Part of a small language model's weights: LayerNorm before each block, learned positions.
MLP neurons of a small language model. Each row is named by its layer, matrix (up: input weights) and neuron, and shows model dimensions 64-191. Each number is 50 + 10 x the weight over its row's rms, rounded and kept within 0 to 99.
After each neuron's rows, "fires on" lists the tokens most often at its 100 highest values on Wikipedia text that the model never trained on.

L7.up990:39 46 57 57 65 54 55 44 39 49 51 31 43 57 69 41 44 47 46 62 67 38 59 37 63 47 56 59 68 47 63 46 62 46 41 40 52 55 53 35 42 59 64 41 43 51 60 43 56 66 47 60 71 31 41 27 55 34 41 62 33 49 46 58 39 52 54 51 45 55 30 38 42 55 59 43 54 27 40 53 50 43 35 48 62 36 52 50 54 56 61 67 47 66 60 47 62 29 46 54 67 64 51 36 57 53 56 38 34 53 37 47 46 58 48 38 50 52 44 46 55 47 49 57 41 53 37 43
fires on: "i", "o", "ed", "v", "w", "j"

L5.up114:35 50 47 50 65 39 62 48 52 33 50 51 53 42 38 41 38 61 49 54 38 39 42 51 55 46 46 49 45 45 44 50 41 40 71 42 58 48 41 36 42 38 40 59 62 54 64 62 56 47 33 55 64 49 57 61 49 57 27 60 58 45 37 46 45 57 54 30 42 61 64 59 45 61 44 50 64 63 49 34 49 37 38 35 45 39 46 49 63 41 42 43 51 50 43 63 42 35 56 49 55 45 29 48 65 66 51 52 55 55 55 45 48 46 71 46 53 42 64 55 61 58 68 62 60 40 45 42
fires on: "2", "3", "8", "4", "ill", "5"

L5.up271:58 57 52 69 49 39 36 42 51 46 51 42 54 43 47 41 45 54 38 41 63 40 53 44 65 49 58 52 50 43 43 58 56 38 65 46 57 57 52 41 46 52 59 58 52 54 66 51 47 45 29 39 60 45 54 30 50 47 42 60 59 48 40 67 49 47 44 62 56 33 56 57 35 52 51 28 61 44 36 62 49 48 57 54 53 52 51 60 45 58 63 62 64 56 56 38 41 26 60 36 42 56 59 53 54 37 45 52 54 58 50 46 49 60 59 53 73 50 54 52 55 50 49 40 51 59 59 55
fires on: "i", "ts", "ite", "u", "B", "o"

L2.up372:49 58 57 37 40 38 47 56 55 47 37 57 44 54 45 44 49 43 39 50 55 54 39 47 51 48 82 51 42 71 58 33 46 57 57 38 43 29 41 46 61 44 65 46 49 53 49 47 38 34 75 45 53 49 42 49 48 59 58 55 56 47 44 47 44 54 71 44 58 59 60 36 56 57 66 57 32 52 51 52 58 55 55 42 51 52 44 52 44 52 42 35 37 76 35 67 44 29 42 48 45 48 63 47 52 42 48 45 48 62 28 61 40 66 71 53 55 57 50 40 47 58 68 47 49 56 42 45
fires on: "rib", " comp", "resent", "inn"

L2.up963:55 57 54 55 60 44 49 63 40 29 45 46 41 45 48 54 47 59 48 50 69 25 50 42 56 24 51 40 61 62 52 46 71 43 51 48 68 31 49 54 49 48 34 48 43 53 56 51 44 47 44 62 55 58 73 62 48 56 56 49 57 68 52 40 53 37 69 31 47 48 51 66 32 56 58 39 33 45 33 58 41 40 47 53 54 57 44 56 78 37 42 58 42 53 46 46 54 48 57 35 38 58 41 48 41 51 54 53 59 37 50 43 70 53 60 80 56 46 16 53 59 32 56 68 44 54 57 65
fires on: "ok", "rib", "ime", "ounc", "ome"

L7.up241:33 37 53 44 43 38 44 41 50 61 43 21 45 36 34 53 47 55 57 56 49 53 54 52 54 55 36 39 33 46 59 71 54 39 34 34 43 51 60 44 46 71 59 69 58 57 44 60 52 48 55 45 52 54 56 33 40 36 57 40 40 51 31 38 60 75 47 41 57 53 40 45 61 56 56 54 59 62 53 51 47 59 38 40 36 41 52 46 49 55 40 53 47 52 50 22 50 37 33 29 62 54 43 55 66 74 33 44 67 63 61 68 47 42 55 38 65 50 49 64 56 57 40 52 33 44 44 51
fires on: "m", "am", "ah", "ur", ")", "ac"

L5.up1375:52 55 35 40 23 49 33 43 62 49 56 45 47 58 54 68 34 49 19 63 50 44 47 63 56 47 42 50 56 45 53 68 54 53 70 36 50 47 41 48 37 74 51 61 52 48 59 47 33 46 48 35 48 55 41 47 50 67 49 32 52 45 50 41 67 59 55 43 40 66 55 44 51 61 61 59 54 51 36 62 40 65 62 40 50 59 37 53 52 57 53 39 38 57 50 49 41 47 43 36 50 41 46 56 60 32 54 44 60 43 50 53 29 78 64 52 53 51 52 54 37 42 58 49 54 37 66 41
fires on: "an", "ish", "e", "il", "s", "n"

L5.up994:49 51 62 60 43 54 66 46 40 51 39 48 26 59 53 48 53 27 44 62 38 38 53 51 49 47 57 54 46 47 33 29 51 51 55 54 70 48 49 48 62 61 49 44 53 49 55 73 61 35 37 50 54 54 35 23 65 60 54 33 63 51 52 40 43 54 56 35 51 51 60 56 36 62 37 37 52 48 34 47 47 49 56 54 68 45 37 47 55 48 55 58 53 40 44 48 58 61 52 41 55 62 50 50 51 62 61 59 50 47 65 62 67 42 55 56 54 54 47 41 71 23 56 51 43 66 50 25
fires on: "ro", "id", "ä", "ard", "y"

L2.up1409:47 63 47 43 38 38 58 61 59 46 47 48 52 52 58 66 62 35 52 51 59 50 41 45 40 50 61 45 51 65 44 47 58 36 48 51 52 38 44 50 48 42 57 45 50 43 41 52 50 63 56 48 43 73 43 50 41 56 59 41 58 52 61 55 46 46 51 42 49 50 53 66 48 50 47 44 47 49 47 52 42 54 67 61 46 49 33 45 58 55 36 25 42 70 44 37 38 37 43 47 43 62 46 50 49 55 59 33 77 51 20 65 49 62 38 50 47 53 53 51 54 53 69 44 44 42 73 40
fires on: " comp", " Comm", " comm", "com", "rib", " Comp"

L5.up312:55 48 68 51 51 47 63 52 50 67 43 52 36 77 49 37 68 70 49 44 43 66 43 51 54 42 38 57 51 45 48 46 69 39 42 65 46 49 33 58 44 52 55 44 54 33 37 44 47 59 58 55 60 64 62 53 42 51 49 43 37 53 48 37 64 32 55 48 39 48 55 48 39 57 62 35 35 50 53 48 47 61 77 64 74 50 53 51 37 52 52 63 50 48 30 41 56 38 42 39 57 31 49 61 49 76 49 58 29 50 46 57 55 66 57 49 44 42 58 55 30 61 51 43 41 50 37 46
fires on: "th", "est", "h", "ird", "ast", "ir"

L10.up442:52 30 50 66 49 49 60 56 56 51 45 60 54 64 23 45 63 53 35 62 46 68 49 45 45 52 60 48 59 48 54 55 57 50 56 55 56 68 40 44 22 42 38 32 57 48 47 69 27 63 52 63 31 69 63 54 58 51 40 45 35 54 54 57 55 40 41 40 42 40 54 63 51 49 68 54 56 70 59 42 49 44 49 48 59 34 54 53 40 45 60 72 50 59 47 40 58 45 54 58 48 48 45 64 35 60 50 50 36 46 45 46 47 60 44 60 30 59 56 64 38 47 40 39 41 40 63 32
fires on: " th", " h", " n", "h", "c", "th"

L2.up6:45 49 53 40 61 54 49 44 51 58 53 45 54 47 43 51 38 35 39 49 55 24 57 41 55 46 42 48 46 61 57 38 34 57 48 50 52 56 50 43 44 48 30 42 49 55 61 38 43 56 38 51 42 66 48 60 52 58 49 52 51 40 61 48 59 48 46 33 51 61 52 54 53 56 50 51 42 51 47 46 51 62 42 47 46 39 62 49 56 38 64 45 44 67 55 43 41 53 41 39 43 40 54 58 60 67 42 52 50 43 51 26 61 58 46 58 54 34 47 34 45 50 39 68 56 61 54 75
fires on: "ure", "ace", "ise", "ile", "ause", "ire"

L7.up651:50 44 38 43 48 29 51 51 50 54 36 26 59 55 56 47 60 52 53 41 41 48 48 62 54 53 44 61 45 47 49 68 53 51 54 36 48 62 32 43 68 56 36 75 65 43 62 60 61 52 60 48 48 59 61 50 59 56 50 55 56 57 46 50 55 55 56 39 51 40 59 57 42 31 53 42 56 58 33 47 45 40 48 72 63 57 72 28 48 37 32 43 60 51 46 54 48 56 57 53 45 52 58 58 46 48 47 57 65 57 38 53 62 47 54 57 41 38 41 54 39 37 58 49 65 37 44 36
fires on: "le", "d", "p", " &", "r", "on"

L5.up1382:40 49 64 58 42 49 45 38 49 38 53 45 39 30 60 44 51 55 50 57 65 42 56 28 32 64 51 62 50 64 35 57 61 41 48 52 55 38 51 52 66 50 64 42 46 39 56 59 55 42 59 37 42 37 58 34 55 68 55 43 65 40 45 65 53 55 31 50 46 59 37 67 42 47 73 52 37 42 38 60 47 53 33 51 49 40 55 67 56 48 35 59 38 41 49 45 44 51 52 49 44 44 91 60 55 63 74 55 44 43 44 40 57 54 62 46 39 36 63 51 52 54 55 59 55 40 57 51
fires on: "o", " so", "ino", "io", "ust", "co"

L7.up184:52 39 61 37 56 63 42 49 52 67 46 46 42 69 75 45 26 43 50 46 51 43 59 59 40 63 57 53 53 45 59 62 60 47 61 40 43 40 36 56 46 48 52 37 55 53 60 45 46 65 48 35 41 58 42 56 30 54 58 55 57 55 47 35 53 36 56 27 47 62 68 60 62 61 62 55 42 68 64 57 45 60 63 51 62 49 42 61 58 60 38 42 48 57 51 47 41 68 62 41 47 44 53 40 53 41 36 58 55 57 31 62 21 38 47 56 44 57 50 51 41 56 76 32 49 33 45 36
fires on: "ic", "il", "ish", "an", "al", "ral"

L5.up294:53 51 49 46 48 41 48 50 46 72 42 55 51 47 47 46 33 44 55 61 62 45 39 39 55 43 51 53 48 36 41 47 53 41 54 35 57 34 61 44 55 54 52 69 59 56 60 41 37 68 53 46 60 55 51 35 50 35 44 40 51 47 56 57 51 67 62 39 45 42 34 41 48 45 50 48 55 47 65 50 57 49 26 54 62 54 40 47 33 54 44 43 35 65 56 47 55 49 53 43 50 43 63 50 50 47 38 48 57 43 42 61 61 63 58 57 71 49 42 48 52 58 54 61 36 64 47 20
fires on: "re", "ron", "r", "ur", "rough", "m"

L2.up1358:44 46 50 52 49 47 54 72 44 50 35 51 43 65 52 49 52 53 32 53 51 40 48 60 31 46 36 71 51 41 52 39 76 48 31 36 58 55 41 64 50 55 56 38 56 53 55 43 55 48 58 53 45 59 50 62 55 62 66 55 51 37 45 49 53 59 49 49 49 43 51 65 42 55 53 48 57 58 38 32 61 54 53 49 51 66 42 46 56 54 52 53 42 57 48 44 39 61 45 53 45 35 58 51 63 78 53 59 33 49 57 37 46 60 41 41 42 44 30 72 48 51 40 51 37 61 45 65
fires on: " /", "^{", "/", " ft", "ount", "_{"

L7.up336:74 56 62 42 52 49 63 45 52 45 49 38 49 47 40 47 35 56 55 43 49 65 29 58 58 35 54 51 63 43 41 60 60 63 43 46 35 51 30 49 43 48 49 52 52 55 43 48 48 55 52 52 57 46 63 57 47 54 53 31 65 35 47 39 67 41 46 56 77 48 52 33 44 42 44 45 53 65 58 48 46 42 48 38 52 37 66 47 43 48 49 53 52 52 55 56 61 45 47 62 44 38 48 45 55 32 56 61 50 55 52 54 54 27 64 50 43 63 51 43 54 40 62 50 61 53 62 48
fires on: " to", "ing", "ation", " with", "ank", "us"

L10.up767:48 50 46 61 47 39 80 62 60 43 52 38 47 53 36 54 48 59 35 50 51 58 51 54 48 55 70 48 60 42 70 55 58 30 45 50 55 53 45 34 47 54 43 65 51 40 69 46 54 64 44 30 63 47 41 59 57 50 32 64 55 56 34 55 61 38 42 53 49 47 43 42 43 61 68 55 54 60 62 44 44 38 56 39 43 43 49 52 53 42 46 54 63 46 48 36 51 45 39 52 52 40 49 55 57 42 48 63 70 73 58 65 55 52 59 43 34 48 67 42 49 51 49 48 48 58 42 49
fires on: "3", "-", "he", "2", "ed", " ("

L5.up401:47 42 51 41 50 46 55 59 47 57 41 59 43 51 49 46 61 50 44 45 33 41 57 37 43 42 45 43 48 60 35 32 57 49 48 35 58 55 57 48 50 41 73 49 51 63 55 41 44 41 48 50 48 56 40 45 56 47 49 52 43 38 58 49 57 39 47 28 52 64 49 45 46 42 65 57 54 59 75 56 57 59 54 41 43 50 50 40 69 64 32 30 70 54 46 54 69 47 57 49 47 60 30 46 56 58 60 46 45 76 60 59 50 54 50 54 48 40 49 37 55 50 40 44 51 51 35 51
fires on: " K", "ak", "k", "uk", " k"

L2.up609:57 56 52 62 64 62 39 34 44 44 32 65 46 27 54 55 53 41 29 41 58 47 27 45 46 49 42 59 44 51 43 39 44 39 51 28 42 65 50 60 47 43 50 50 46 55 53 44 50 64 40 55 35 54 60 53 54 68 51 55 45 28 55 29 47 45 46 63 54 51 53 53 35 45 49 46 46 41 40 26 65 65 57 46 41 58 46 48 54 40 70 56 32 52 47 36 56 53 46 59 50 60 75 65 63 66 44 52 35 44 48 56 47 62 58 64 44 34 45 55 46 46 44 52 46 64 38 51
fires on: "ur", "_{", "ace"

L2.up325:53 73 36 58 41 50 55 35 63 46 53 27 44 35 62 56 51 34 59 50 50 44 42 51 46 50 35 60 37 56 37 56 43 49 70 48 47 30 57 38 51 46 67 37 37 30 67 62 57 39 43 55 56 58 26 40 53 60 54 40 57 42 54 39 31 50 48 41 41 43 52 53 54 37 63 36 45 56 45 47 53 47 49 53 49 38 47 51 28 70 51 53 32 42 55 34 61 44 45 42 60 43 69 51 40 53 53 50 36 27 62 42 59 69 69 67 48 44 40 49 43 61 65 48 42 51 55 38
fires on: "ina", "ino", "co", "na", " pop", "σ"